config = dict(
    n_kv_head=4,
    rope_base=10000.0,
    decay_shape='sqrt',
    steps=7187,
)
MLP neurons of a small language model. Each row is named by its layer, matrix (down: output weights) and neuron, and shows model dimensions 0-127. Each number is 128 + 24 x the weight over its row's rms, rounded and kept within 0 to 255. Numbers have three digits each. A neuron's up and down rows have the sign that makes its largest values positive.
A block is one neuron, or neurons of one layer that tend to fire together. Before each block is what it responds to, as a language model described it from the Wikipedia text at the highest values.

Second word of names. Opening piece of the second word in multi-word proper names, usually inside lists or tables, e.g. Bahia Bl(anca), Mike Bl(ock), Canberra City.
L7.down10:139149138170124132095104111131128114149145065102119115105124032130130161162139132108125153163115091084104089118088119123154134119146125115110130141147148041129165127091100145134118152143153100132161104117112149159097155099114168161147157134126130117116141144128128131114171111116136122151099098115124154157175101164097128155105129119127102129115099146139123118132123148105160134169158
L7.down275:118160076141142177144131080112135082129147125169131126069125074087133172117111109117093116141134146099128139123123144128090098123126116064140142144126146073089107130093134118143092088165120157150162157118162127160099202151142153142126108110123116150144147126106154153108101137149132098176102136145113117135133113140120114113130153129123126102137135130172109139128149133134090150098107
L7.down404:092130099118124122135126131133106116135129103141131149102135026165103118136137081115085148118106111156114135109039155148145101083104125100140150120138147030168160146104096106141121127109148133108116137096129138168101170153152145150107129133134142114121114126081123135139119162130179091133152122110112117137142129142115118121109178068141133128168129118194133129158109131109132104112133
L7.down432:127140159171128108141125145143128125111129139162133136109140066147110135167150120079105131160115106130090122120089127137122146154132142120102112130120138040169127093119114138122148107109140114117132149102114135146122155146112159161139129070075095120106132130139106189124146092115134139157110122145089145118147136148113127138133136117075115118138112126156096119152146103079107101148107
L7.down441:135183104156135110163115131126129131155151069121127136118163058110112120132098114116114105172108103134120078147105113150100129153157108117085104116127096069173094114122133138113114117139126136105092112103141087113117141108152169153132103103113087129114131126121144153154113098152169134119104151099110132112158133120127112142109115117072150135124086150161108131163138109062106135146120
L7.down479:152132119138107127100205126148130113101107148130159119147157125133165138140146112073126100116165099097129121143136122138115156111166159144139143083125120109156171118150099108121113155140134083132161149136106133156161101112117142128141168104098104142133130131136126166103143106104140140163139108110122136121149141147114101169125175072114113118124158156096113146139190145131106146111109
L7.down629:124123120131101120129125163178124061105149134119098155095139077188114138142134134102101166072129112121130145150077125142089059127140174131102122134107152058126154120159117094125119110106138130131134163108129150124123117156091130122146135113112119122132082136153105127103167134084120149120109106083097101140147141132113122141120133141126080131143146115173130145134125131149133096097116
L7.down680:103164101179101150135152144066133080125167102154145108134105155118159143121130104110155153124136123129156089089133103084106107156129136161149135124079107154201142177131093171133127116116138119075121107109121140115133115100172116125126151103166132101147118127105135129156117127149128118134105142111124140093111118158106105153107121127114133136105127158124105124122115132149169122071114

Early subword after onset. Second word-piece of a word, right after an initial consonant piece (Bl, St, Ch, Sch, L, H), often in names: Bl-o-omer, St-o-ic, Ch-al-colithic.
L7.down147:098126190098131074124118120160144130154078127062114128124130118116097113148167160090133109136137123154073094122125103129143100146135115113122103152144124138092104092113122138115130120134132125118136122143121098119119111067083095106106102151125139185114160125115121140156130095073141094109155155126151132112129108142160150132160097199160113148138124096106125125136115113105148150100152
L7.down159:189200098140131120142110217107128050153148115157119121147130155108128171118101125136136147172126117130136117079122145087113139133099130145104125138152115150151115149132101116098123109132101148130119147142139124164113112143114132126092122126166107159108130110160161112172161124147145149122140165145153109095124130134039135098102148112157098145104163139104144111076119069132138134117157
L7.down186:123138137111163162133129160110156082144130131072126109127116152091114086127145129150127127106156119092111110142139123125115109116143130155137132077098109170127176114151151172137118145131114130146152116077119128154175115136141105113124122126146148116132155160135123167108162109146130122158105118148113122099134135126116121170110143140135132137148129176109126105087091154165138132136052
L7.down347:131122129109146135113159170094126172133110128132113139174113168115129135157124112118154142094150109069115110157158083098124189117133151159165113119123137185144142143164067121061109127150170141111142148145178104125159098129130090145106135120132124133114131152139142141132155141120102132124150109106138187107114149086113143116127114128109173136155136156119155170141134152150150133139123
L7.down352:150106125086102139143151119100115139081135141156155110133125092188117131104125117080117140086147168135136122104126124093141103090127086098115134146089082102123130125132135093145127164083108141116099076129130112116132145163093140111125135132109149136154104146130132102159123092116082135154163147135121129130141161133102119122121119114140110116092110160138109118133124118148167118127083
L7.down411:120130144085096118156104116127117178098110140121147126127107059149143120123128117133076142105152093106141136118094178140161143100115083116118142144128113058142104137148161136150126121097154173106100072130156115118112151120117181141136151117149101137140123133152138128103103084136132159125109140130138134122150165145137110111095106107106127105152150123194109126112113089165147101160161
L7.down467:127116115152101147102116108150137167126141124122110131129105135131136126110133109079115150120097117111127123141124109159186129128113084137130140140120123130114127099151116147167137096130135115106102089147118166080125136112153158133126174148151101135207152107129127105141087114100113137109158142098102156099128150110154140161134105095141094152147141126132129088140097105152139116153120
L7.down615:144105119158139114150150165110141114140121114169109128117137143111154097100089155168175112124131112179132118138135143107096111181152088110137117123121125152167091123116135141116122164144098088089130102102112145113108154123146106132091145131132131085114116114095153109146123153136116105131149093116081120133125122156133132080125171097146174121127129103092087125128131122167116119122102

Digits in score/stat tables. First digit of numbers in sports tables, scores and stat lines, e.g. the 9 in "| 6 | 9 |", the 3 in "3–1 loss", the 8 in "85".
L7.down83:133125150142061081124120109145160099158162117091120135169163192083133152147122144165148089125140114148132126111174072141089095146140145131131117138142118207121100127160113100155133143134158137130135151097154140102166106103084117113133137163130115093126160127117172135129146132112125134083135088141137133112113117138115135115116144125133154170144163142048131157124160135169119143119122
L7.down85:157109122125141121117157161183108136143111159150122144115137059161143129167130112105114088127130146098130139138110108149111112110152111089135106106062129076110145122057168104126123123137128165119095132142126088136118116063159140177150134113113142159116144097148108128184138124121120098140122128110101127149131143102139150113130103118117104154105150101138104142127125137098121123129143
L7.down96:156115139116118103124144107123111152104102139150152079119126006151134112146123120131070119118135156134142116135043146170121129105135128100120132091130124000122141123083153141162092123139142134139099114144115108136062164123114160166130133098133095123143134098151090136110139122114157143105093124135133117123124158125146144099116139115107132142150147112214121119129114138106131099134152
L7.down179:131102131121163118131124134109099147095150134124142090147115048145074147114117127097104134118142128114127126129074146126090093106126106113133132137084115067144133136105105099110101122107119130092144126118125134110101120097097187133131134068158136166132119113088110115127140119119139154142129176130091098156137132115093179122141107100151147104142150142173139136107129156140134113103111
L7.down231:120116097146108095109174154108125125147116142121113112127088139143117100135158094114130133138114113138143132136141104133119143093136120141116099151112127141150114188113105123176141099105140082117125120158137113157154124124128093141134113102180082152109093122113112138150101143151145121136083139130106106169136105145132158132130114160108142132174130166140079116137119136155115126152115
L7.down259:157155168124167149107128126127082124117083102107118094141150049116114124121124120146058140147123147100124173115068140126111090128126150107135140131127144050140136129110119130131130122146117179144119099098096135139121151139131145143157129124156086102105078094151115151151167089121122113107143155103134102141130125113126147146139128124140150084115167152177113119137139145121119108126129
L7.down355:129184130124109138117143123157153135185135176101123157151141113174143112132149120110102111175122120160138118162123127112092147111171106114125110141091105130139107135117133118099088153097170126116126093099111122130105133124096156118140141140139106147114143158135099142134119149152112124112154177131141130159104118102095158122176075149129155131143131090142100102105100129145144152130134
L7.down563:097124124111114120149137109124109103093098125125148145173108137151090149130094127126100144137134134097137121135116120161128106111117143127151171118136117156112139133124135102110146125149095135097127162154104119107158139120131122135129112138174124136090127125149178127161153164123145178150134115142103117150112078111113181154087122119145153133125125127116121131073125119173115143181125

Digits in statistics. Single digit tokens inside multi-digit numbers, especially after a decimal point, in census figures, election tables and ages, e.g. 2.91, 76.96%, 30.34%.
L4.down148:134128140158125149135099125153165145125148073128092122093157161094129136095112096108103127154118209098115115112154105130091131090085157130105127168124112089144156083137128138123125129115125144072120077126159150137157135083112119131150082123121112143125139146175108147138151125181116158117132120130124154111096168117097129155096142163125123104137129125112143134135135135079143112109143
L4.down493:113110110083148129131130112154097142125101109149110117090174146092100156144164113109117111136113161109139108148136145106136145115101136126114111138114124140093137116112144081103106127119168153070107117097124111136111127162111093144130143115117089140117124144135145125129169111172152094127122167127139107123112161144154112125067090127117156110123125123136170138097120121119173090127117
L4.down515:130081128154088120127111114148139145102093130107128132107157171146111145105148139097091107167100159147144095142095143121141119147146124122072098173102133131096106081138116078101102127144149113116090127092123134170145107088153136140156164147090169134105118165135135185126143130156145117114113160169110128114131135175135087131121154117167137111113108124131173149111151118108151106126118
L4.down600:130138148123119151145094115117182124066116130137142134144152134103112111074124113120142115158129196138106159119129149126155131113140163096129099161143114142119129103156141148115135134154114128073135119132120127120134182086119088144101124125140149161089145131104124146122128116147110152111111121127112146157137157099072139172129146160151129114113129115082147154136139098108136133120137

Final digit of numbers. Last digit of a multi-digit number, usually in table cells before a pipe, as in 5,26 7 of 5,267, 199 8, 6 8.
L13.down473:130146111132139129130137112127142137126178104120117124116125147161147127152121210131061100173137198130135112103153104113155104120127161141164143173142112142106139153136141160125115132113141112131160163120120108124123155101126062116135121169064105105127134112132127116122162095138152131136179138116130139133147095134090144092141132112130178107141127150099118169114124117140123153125165
L13.down581:130152140155130108118179161147155136146182128130107113105141095130100142159129208111062106193132134119123128160140091100081155120118148152125117137136094132121120160136140122120160116137121140130163125117137132119111116130119086116118106076090128126125103112122114170139130123134131162175154116106112123093130136145124144139159134144144139111133145112139155136086126140124119151138146

Table breaks and name starts. Line breaks and pipes inside wiki tables and infoboxes, the word in ("6 ft 3 in", "a parish in"), and opening pieces of proper names like San, Santa, Del, Ken.
L4.down212:106124143092116169132134138119105124123156099125116167165121181110097116130136102146063124121110110120149100150176129187104161135098109112141124174121127142168141114146089131120125103090141169124159099109176128109159097111124101108114104116125152124160155161127125132088122137109132144129116177131129135129130168077121141105127093168126181143107129112135127138130128111155141122101118
L4.down555:107133148129152156145121117114095104122127117109084161140136193109128109079132100168095131155162168125117129119188106126154128112059137110137138190152132177123163115161115123108112111099130123146138086111136121118164084088129069141199084119136145153134097132138122131109123142127135145141108130122112136119113122134122152137102143188114102133116140148103094137116156125156117109120128
L4.down610:126131172107112148137084125119080124119149103136092138130140194078122096068139110129110144090118166115147121136140135140138126112098135080109164159115129175162158143151116107095114093117150145123098098109155139095167148095134076150148086138128148142132108106138126111096119164138107093118098165133116132121139124140119117158111138195128151100102122113108091137105111121158155154116118
L4.down616:088107157112115123141138129079128100147143112104098135176116206126109136112152114154101141105155142115131110121158114151133147115076141109109149175110114170146157099162096116113087091091152167125100107092153115109160123090108081141125105127118135114138108154133129131110124135164110085123105150150108111093140142097135114135106138174121096132111140117117087118112119113084117143085109

Templated stats and table labels. Fixed labels and units in Wikipedia infoboxes, tables and sports prose, such as km in density lines, Turnout, ===, and season.
L7.down16:130165151108086094115108112093139156146143132105117113124092122127124112138176118154124140138124110113098093163091086148151118101148148150140095165150086130190117117133105136137117132089116116146141140109137179081138144100144126183126149122176117114157174168096151136156129142078074115128093109127106156124133108128127127091123151131120139129131140147111096111115094148154173117177129
L7.down45:154107155137092131150181115128113122138122107104096171172153145121135140137108148161138164155110137142125120155146115106102100119141059108121131149150125142114131170153136086084119111161140154138149098082113135127113112191099146112166120118088124184151102127134141148137120180156134099124123100124121112105126151093124111138115102148134137067108140145136103135127145114143124151122121
L7.down223:109135167167170110143158107095164113171149136123124117118145148095149122160099075139140135145134132106123156109095149092104134186119159116146122167140123116110127163191123129122099140129156155117169119129111109078129142129118185116137098128126139153147112143188102157124118148159151090155080156125119098109122142177121136122134137135162133090106126119123150095113129144106155136162099
L7.down308:102171129088135120128113145117123120143131155166178110121176106136093156161130145117105097156161154103164132099093115154086156137068173104148131130143148088109153149135131140125155151134158072133154137109121129137135149148154147137129114135102135133113145120180109120166137138097115132125193086119116135160155178080122112147129099130174135137138173163114160125130170115123121118109106
L7.down324:148159109102134097132117125135132130096100125143124145142120148093099107120139116169131116124179132176139135144144136102142126114108151098179137099132140159127120145106153095161130098136149112127128138127105144167119092099141126133141184145115134163139137115122153116130131146147180142084161118113141124190112135151119144169157118118189154128153117136149154145146123156159106155125137
L7.down326:158102140155149142142137111094130103107214163108137088112137112116133180155136119181126131158108079142120155160134157166114127108151158107144115084156097113138148137132157157158135077137147120144103146142155158106143137183127138127149165149116146097122138094149120106091131135115146125122131098137117118109154139140134119109125100158116124123106158122145109141106135134092094141100125
L7.down601:177153146158134143136124101135125140148117154081097100137170142131134127162168171133148129132150135129086150146147139125102104147128155170142115093112135131104091161120118131091101148129161137115143117096124155151147164133097138104162126130097178149132136054143150188066075151152124133165127118110148148114113111134125151115124133144166142134119089147092105130119145139099118127149122
L7.down655:104136159146134119100164112085137136119128146138120101138120130142107162097184151142140130119110117127134105120127202131091128104173158087075127119093148111133153155098146125122105095124151107162124134111096160201127131105148129137157150093161108157118159104111113160129161167141172139135160162145119102128156115179171140129108145098098156138083158140155116131122119153110139152153118

Formulaic table and template text. Tokens inside predictable boilerplate, mostly Wikipedia table cells and headers and units: Platinum, density, sq mi, Singles, details, W, GD.
L13.down59:087092181107144101139171084108108160141096141134099130086124146121134116179090137145106105145127147128108138136121125118122109106129156111135148148095116127100185132130103100110141115126117084103143114105095112146208125088127116174140128154139137078178083136122130105098125132129137128132125086168142111132123130160173130152138156155157110136140142092124125096117141171153114129130147
L13.down88:175119118094151106180163130148113147119135122112137163105177122097120158105134136127136095131148148105126108136151175113090114113124130164150130116107136119116124141109142116143174129153137139138179125120118077128053116166138125140170102143114070113144117167118139111120122155107123116155126120108124144112167118107128141076115120158128124178111163158129106095121122120134115122124136

Inner digits of numbers. Single digits in the middle of multi-digit numbers, usually right after a thousands comma or decimal point, most often 0 (2,5|0|0; 2.|9|1; 2|0|26); rarely words like "much", "different".
L4.down103:143081149108107141138084125085122145095138119099150125128135133127115087134173179112162121145151118189123128122105144174144120149106100044161154108110139136148105136126120119090158130081131133155113093101124138085091155149153166135155132132129123124128150161131122134156121164121147117148126158152145143074147147153141101103122127128107125127144165128096127127083162121125116137141134
L4.down233:108170162138111104128141122126131123130131082132128134137125104137127116171135131101229136111121127093134137080092129136143129089121132122133158138111138124125139142130106115160145117122137135151114111132139110186116080086118130150109121108113151124141105084149098142159170134083175121102134134120110112145144141155139153127111090112160113129128122123121113134127132165146130112126128
L4.down319:145113140111121120150100128122144128135109123104125112116150128090122104150134111144106093135143087129129108136130156125139121107115119083158096148115113132145164109132101135108136076117123131091092086123140135129122161148132116138121123122160118137146106136088151141103184135130101136121117112155141153106105150177136091112125125122159122112100161102110122149149162101142118153125144
L4.down352:126108105161147125129145127101102121082118125139136088139170079089112139100185136127125119153143123134141137135122173109139139122094128105104097151112134126113130132112154093116136113113140121112102117106147130143134134125165165114139162108113125119098128118148108128130104113148160102152145118128142107126108110100143071051130165154142185127121134143088159178135174122144105091132121

Final digit of numbers. Last digit of a multi-digit number, mostly four-digit years in birth dates and release dates, plus decimal coordinate digits (196'7', 46.3789'3').
L7.down193:148113145202138127098157085109100140143158161093148095069138126094145118110138142129109138162164116141146147120079130129120144122108161136133117133126167161101109107101120103111154119126083112141154111137160140136118119150080116155102149128120102118148114123164109148181133114157174146131186127165127121129095165159146094127130134134139183097136142095121088101123139161113098114121174
L7.down248:120126127213172125128134140109100135124140162183117149077164093097167144132090105104068166134166132150113109145108140143107146164108178096141126141170154064091135119121140120135114110119109155173120163140162139106087140176121162093098114133121132143113137123140117130149076142144190097101163100120099144145143170164135135099126151143095121133138102113153120131134126193072096086139117
L7.down436:118144135147123110158166111128123092127106122124147125124166134084154151157101120179101107125133158108078098106100111109122122103164120137110155137131136118084126141144110103082128113117123107176117095130054112131129123068139110130113124170118159126197131120087132154127136145166101157125122124173122154096143145158121121121143101149119136119160122110109090101141116143150104142126131
L7.down440:160162120134183123147148099119104150118172142199111178080152123108147152146078096130099124152168148107104158180155174113131132162155139137160119140131165109080147146150106111129119115129146108143183164170129123141141131154124097108086122129116149137168133133125138135152134151161123121146133124149105121105135149154103168103105114102155116142150200113132128135129139129149104074151158
L7.down462:099113120124143144089123120142118106119126140106152161152125146092121114111140117109137097116110102160140180099151125177114115155112183088095125120130151156161143119112154150135146114138118127156122124130178088114121083148141102144145117140108129134161123129096167145145111130146172154159112119120121148111124107152076153132172152124189136144122122112140132116095145096139087179134103
L7.down592:099105144135098158114140124107124165100144142095122131129132138132142139177093107154126117139138142133139146133153147107111089125111138157127111136113140137085092118150091154128151125128128122149114141139150114142146150137112120119077147109102125094123140159157132118088161126104133137139174078144159137104130173161126161108127162142111092133172143157103143080116125158120099113127166
L7.down618:149137116099176107110106113149142128136083110135105113126109127158137171097130127120140165158117119109124119152124129119104143097151155120136100167128114142116113148140141106160134106089120115155115127086106094119122080107089122155118128131178109192075092074147133172160157133090101143116113131119122127149116125106109117099137166084181119130131094136130123149105145110128141136111114
L7.down622:157151110150137144171137067132120114136149142128083146120133138120121117114087087165121119128137122114168083121153115146127111154118129104135151120145101153149111141148146148068142136126124152114152089173151125064147097146160110131128120150133104130152144163114146150135114156163140141112107115148142090149121123108115148141141141155110125174156103091117127109161139146110135136124128

Digits in data tables. Single digits and space tokens inside long numeric strings in tables and lists, e.g. goal stats, vote totals, ISBNs, years, coordinates.
L13.down40:110129142093117117137147143176167082143107116135126117133114101136138118095155156152112146157189161113134147195141117128137148119106122126152142144144173146165144122146133113129111126067149098138164141131134137145133133109117113121187131132112098147117150110131137166125136134132143140186127142122115119118128141087136166105097122160144170120127135123128123165106162093166100119147116
L13.down537:136137118122099144112115124164125146107157115070105146103119124129118117120124165105034122159153227112109117170128095113107138127127148143149117153162124138149130127123113132119138094125132133136138116104137124145106145118094000127142053099120103129139131110140156133119127129146141155141130121128112124113135114080127138141148107123134148124119129120124157144133140124163156137155140

Early word-piece continuations. Short fragments just after a word's first piece, such as the r in \mathrm in LaTeX, or the el in M-el-on and ol in M-ol-are in names.
L4.down305:156114140130101121129090112189077128157127102087097147160086152168156168151101136170093138117112121140154166109140097141095090139126152168109106112144114117113139062155087120144175103132085109138138168118122141105135102091114068146131132136131140127135115163112150144108128146130155092123137149132144126131140158134120117115175136167133078127128146090102119090134134104122084153128159
L4.down368:127173138120098144134149133142116117146121116111091123159133141117171176173116097147100126171093127075116136145178138112152130145161141162154162159126125163117116143151098148127125153127130123144156129116115116125114098112116099134154117148101134140109123099127163129107137121181145147127124112142109089131146179159071130133141104129102104113096175122108119141136115119130126081153156
L4.down494:134162099144133126128104134120131115079189108142123103120147115156150120130125165153120123115104131132138179125136123140156140163166108127108130069160111133102133156111112164142135121147108133136125192126119136083130107178089159098147129092112109114112170130131097090148164117110158145131122109156186127086124083183170123099162143142136125123125148120146126160143134107132150139115123
L4.down551:108120139159146104121093132123094141135082120137096134115136152105121152137127118159143092147142139127108129137138146086107100108105192130111109125157117123104128127113123122131128121138125125126103108146107119177164115154157085137117129083115112090102132133136168138116112162182150161133150126138113072109135106165140113106092118163154100114163140106139125162111139127139082147145144

Infobox and table separators. Mostly the slash after an appearance count in footballer career lists (Club / 38 / (23)), plus coordinate slashes, infobox dashes, table pipes, and "See also".
L4.down185:135125163089094118118111128147139154127130110126113147161120089125100114081093112135150108137107118173101136111120140150170127137131108132126152167127134123157124098139106093146183153155120130100121112099158127112138200128142151119074142161124137143154125125140119149144131103116126079115110149130099129104104129121105092180152142131104109146122121112113184125147144149128158150119106
L4.down394:151176142122143158137145125148114094144149136119125128181133150142086128095137129087099148158164112146135174151112155114109117140142136080118134160107138098114110094107114109088136100090130129128133136164155124099122184128142142068136089155162158141092129150148076142097127153119156119147104116161100114100118080099148133152146142122106133128122138095148128130137128044089148149143113
L4.down487:123115159130158094128109155127147131148102097140124126108157105165133143118144176100136106097137142111095117135172087121116166110096111144116124196134137157101133129126106116154181105132144121120133130105146137139149148101124107152128096153113146145128132153129118198138132158060121133114116142155151114136077079114148147138076147146126101155098111129139154129086130125126148151133119
L4.down692:146139117053140153135150146113133165122090111130130143111181128162118099151131163134164119131114138134143137113104103137100108171136133117083110183127147119107119139115163113114179141116143137100139146125116148096161102184122144082152097113135110128132144154128159182133134084119123093151120141133091112108067116117145119147125103161122190071137106153151127130129163129109152142130146

Table cell after quoted titles. Mostly the | separator right after a quoted song or episode title in table rows, e.g. "Bloodcorn" |; also leading digits of large counts (2|5 games, 3|9,180) and list-separating semicolons.
L7.down166:115138123121134131105132068109130135156137097131126123158111093118131110158101100106118132100136145132159118088107150144144107157126119132111124158080083104120117098138118134137130143119106138133151164135153111115152141085104161145109132128082133149151109138109099101100087135128092167070109104077143146140145123114109119181148150135096138167171082114117056118143107096144148143124136
L7.down281:114091149111164171087135162134091119127120135166143101079119075126141137151113117138087154092147168130151147121101117164081118173115126113103120160115129046112135097164120147148118133134145118153156142142148099111121147177100175115166120149136115149098111166133134126149146097116174127153149124117130114118112152142121119107115152134135108111132121170177113110127132147085102141116136
L7.down312:145102160158111121073128151196124133135146116108106133148115033146161154160127160109110146130101150161125123105092160132117121112098114123094105144148120048061148128111134086143118171147137148147144157147144133133076131119127179146126148124120152158128128133149122110132173143101129152140128111117159148140132135131135124141125102136118097128104103089175154134151145149085122149124133
L7.down470:159125136118137135127159090137106146118129122100113116140137060130137144155100136112119136103142110143122124136074140118102099104099096146146104112100142079132116133153145145117135113134127150129116142124067125120141125104119143143090124167139110152159132147101102134112146081113136147108111173090156175091164101100124107154133120119120143108115135130123173144141132160137201104129143
L7.down499:132098082136126166116117116100123150077135112151133134105127075191067135112142151144111166141134142126133167128115147116133131119120124092149138142132142050134148141083156134109097141135135138089115111132140121147077157132097180082156149132114130185125112119147176154132149162105091095098124138141110155118131176112149132115085146124102117131157110111192126164155120130126153121129159
L7.down552:141148133125131155151114144158110134118143109166093120129150128103109137076139110149125110128127181132093145153122095109122091149139074090083130133121123126103148126129106161100136107113165166142131089142149100100126142133135175140139122120116124151117120135160120141121107140139172122128124178135174114157101143093089110109137087119111169168149136158153146144124146105134112167140111
L7.down626:113140121139126079148117148156125118140100132148102125105091179089132099146114142159153111122114130148105081145133085163120138147107114155133097115114137187120127108134130165155132089119113078099087149107109065167153066135071086152079117100130093114081106137130142112134116156108139137114104139151107154157120094145131162097121076109139136103121134088132165151146136120159107153092156
L7.down657:139113176120127174107156106142112093103122126141106118155158089114137126105148121100114093181148120111114103136124124142133120130111147107137134086177098097133131089131140123119117157172131172131090152116143126108104163167125151161131104152130145120136154108156142088109138160128118107135083118131150141152116090138142111144155111129141162120173114133123105131137129131133085172116155

Year final digits. Last digit of a four-digit year in dates in biographies and histories, e.g. the 3 in 1913, the 1 in 1921 and 2001.
L4.down74:140169125132172099136121141167097147144111135091092117114110083087144148081167080127125128116115157163137131130132144123130116141133189164081134159086104096137117112147100101125153075129127089155108103129155102166160135133130090152110157122137135130138120137116142173116144111123163099084114138088125135102107118112079125166103103105121142094127129145102149108098125119082139116135133
L4.down619:146126150145102113142131168140114178157090117095068144104173133131113111140148110137157148129149180081135076147120114111101116143109144159123140172101128122150154129106148133081122103124173090100130089129171142179127123127127113139149119130121106138130130082136145124148165153111180099123113148115119138138133157180119134108117128138147159128104173134137125125115123175125121115121106
L4.down634:117186108154118122120104167105082093133160155134129100108127124065131105155135141137126125139088129088137062136127112129141132139123134033113146133123121133154121156138170137098108120132125085155101127115136128088113099148146152090113113188155134133122110149111127133149097161147127107095117133135122109083113105135147108176104101132149155128124152128137131109097135155136119135125095
L4.down636:129148120145155123135124152136097121165164111087090161090163147114171113113143128178102096143083161102148117139131094126088177126087146128099137157140090176157131145133137146125120167136096092137102148175141121109124106138169094116159126148147133134141142161138130135158144148140136086108129121128125088098124120149106091171118126148088141152106145154109127110118130161132157083112146

Mid-word proper-name fragments. Word pieces in the middle of proper names, mostly surnames and place names split into several tokens, such as Rut-land, G-ud-kov, Złot-ory-ja, Bakers-field.
L13.down65:101152163153105150112106103149134156121147148095121093117113094130174089158133201123169137157145104127142130122138160146138132137099118118132167137146116138127143146119106148131106153148175143118125094151124100131099160126156188178107192161131106128165092131117174129106126129167093149115129146142122145118099122147138104112118149125156141110126164107128084158157104126126162149125100
L13.down513:126142102077140122129096160123117157136111148117166126130120118116187121104124147154133132154130133097113132131101121121132141134165093111151124118137113118126158104131119147119106147145165111110109132143086122121110150159120128143139146123149184100154162128120145193119168112084104101138091144134128164142177141088174090128114098135150133113204146148121114120080148136166149079147150

Numbers in table cells. The first digit (sometimes a $) of a number opening a cell in a pipe-separated Wikipedia table, as in 100.00, 83.5 or 8,636.
L4.down144:125145169189148107135186152153127141165128129133129082166149147115090132109083141137133156116133118099159091105139123115140147137127156169115127146118137153084126104153123120139119111150148113137141166129134134146181117110129094177107120111133186139123114133176158149163177137132142096114116087157097165141128126170111144124106159114126119145114115156084098092131186133104080105124120
L4.down439:138130169123112109109115141162129126143076109125133104163119107117126157077088128098123144126122128137103091122114120143116112142127127146091127162132129120148141093162110117131175096150143172098138157083147087133163149112091137167131084135127153168105118096120155134092165097126101143108087125108140150133137139138098125140137130117161127169078137113111114128124103169151116172161085
L4.down458:150162169172143117122171131128133153158112115124131113156117132135123139111082145133136164094143107108152147096109147112169098135128149188105133122146133168098117165151121134127149088150121133154132187139108104149149110100128106175146118130112175152099120094192134132153186142143146084113109101179110166159112137171097157133114145127135127134136098116114115125143164156110117135152111
L4.down472:116140126195123099138133155120130136133120106119144112164114137100119133080081171155141152124123127144140150104163113100147129113099166129091111122137129175091124130130135120135115104171134110133125159139137119150152089085141085169149132108116131119065100146190132104136146160162150128091145094172139110128093117148127142137084142126152118163128118132106070138142153148125105153109131

Year final digit. Final digit of a four-digit year, mostly in lists, tables and timelines before a colon, dash or pipe, e.g. 1989:, 2007 |.
L13.down277:142117114139145161143125121178130110155141115115109160143140107122130123154109214151140122156147144144156150101104071109112105119124165105105163128161123122116142143184142117162124101185186155178132184084109129157141174140117109119124116103103128115110148131122136122099138108128159145114146125090119107134149125146127145151137128120148154126111138143151113130085150146120142145095116
L13.down480:153136115099128152157148124126125154173127155096116182146138117127131076107131118104136131169177136160115139121163098167136122122138130149115150138114155122162135103105149119107123143107151153175144139106106126100147130122087115144134088122069129100098159095154149116129149166104137136151142106107163110166147201049112112144114123115114159113111148120138116123145147130153169128145108

Final digit of numbers. The last digit of multi-digit numbers, mostly vote counts in election tables and figures like capacities (173,504, 13,500, 3.45).
L7.down153:112123134095129126074100106115127140119113098128132125098154121149139206175142106119150112123097100090105132170109150135114138168134090108094112104153152121128150120110145086095145118135136165121086109103152148096139103136131139097108162133121117098138148148167128121119161098106108129102112142139191135122116140133184124134086148135148134158102154125120180128084102104131158103115126
L7.down158:153141147159131172130163125125145152118154125113128133101143099121154133117107125195071130098125123126115105134130090127137096082117110145169163171122122100118143131170117181122095133117128147075122121123123116129121110132167129086106108149105134185115121138121138077126121089112132129090114140110134143109142159069108135112099076173109113091125128103120120129105114128137144141107122
L7.down169:129127112121114147146105145131145146171125101130090134132152210101118113168089103122132157120106076146115112117170095143098108148105129139126094166143108197139145080138116136084092161124094125123176180121124133150187085120126092111127094113114144129127138155098149139116098126150102121105114105149147148127107117128112155121118115137119116118152104119064146132156144141111118118115144
L7.down175:103104126138156157099107128111113095153123101086141105095111103156096114141127170154098108134095101153065108180097106132126079173110153089074140103082119116156109119101109134134121171132157133123071126083138113136108125112123161108126151103133098102120135141184142109140152108092131118124093122143127116132115126127141112109116097127171112149147128107141113138146130150149151097077113
L7.down271:153129113123135166093129121138106138120116125090127108142135083134155175101094144175091128133126107151097142184086128071156145140114154151151139130148106084129095155107128150168101137131133141141126138122139102122107112121157164100136171139151086146148094130119141106109126110144128083183072098132132136106125144153144118115098141128160118102140160126168118123150148108140074131114133
L7.down420:138124133187133083122073175169113118131143131148094159117095125095134173101110108140086085129131144139115108148123148120133153144123125099120135108139148102125164139126128164142143116145128132124135135161138113068084105150167147106158088170098085149140086143102140125108093124164103131149101178083122184128126127091119108088121101058156131132125150135143113140127140099124124134141094
L7.down421:162135147138135119140119091137134140161148112099142138120184131135164155130095145204117094112163131133151080128151131134128127127120136082135074138158145149116135137134140150136135126115103140139127161135137091124164118159181115104115123199126147128160115139151145149130107111192128141125152090131124128088141123133140089121114133124120147125167154177055114161129144114109090073103129
L7.down561:133140106116099137116056097151146125161117104096120141122115124111135122059106185101124109132094115129106169136143088110114125154115102121119083136126134132132114124118155152140126121123115120108130106122123132101102142085115153098141151150110132165146127131116136170110087139087111124120102171106091130132114123087128106135156074148110118172127105184141148119134092117144164087154142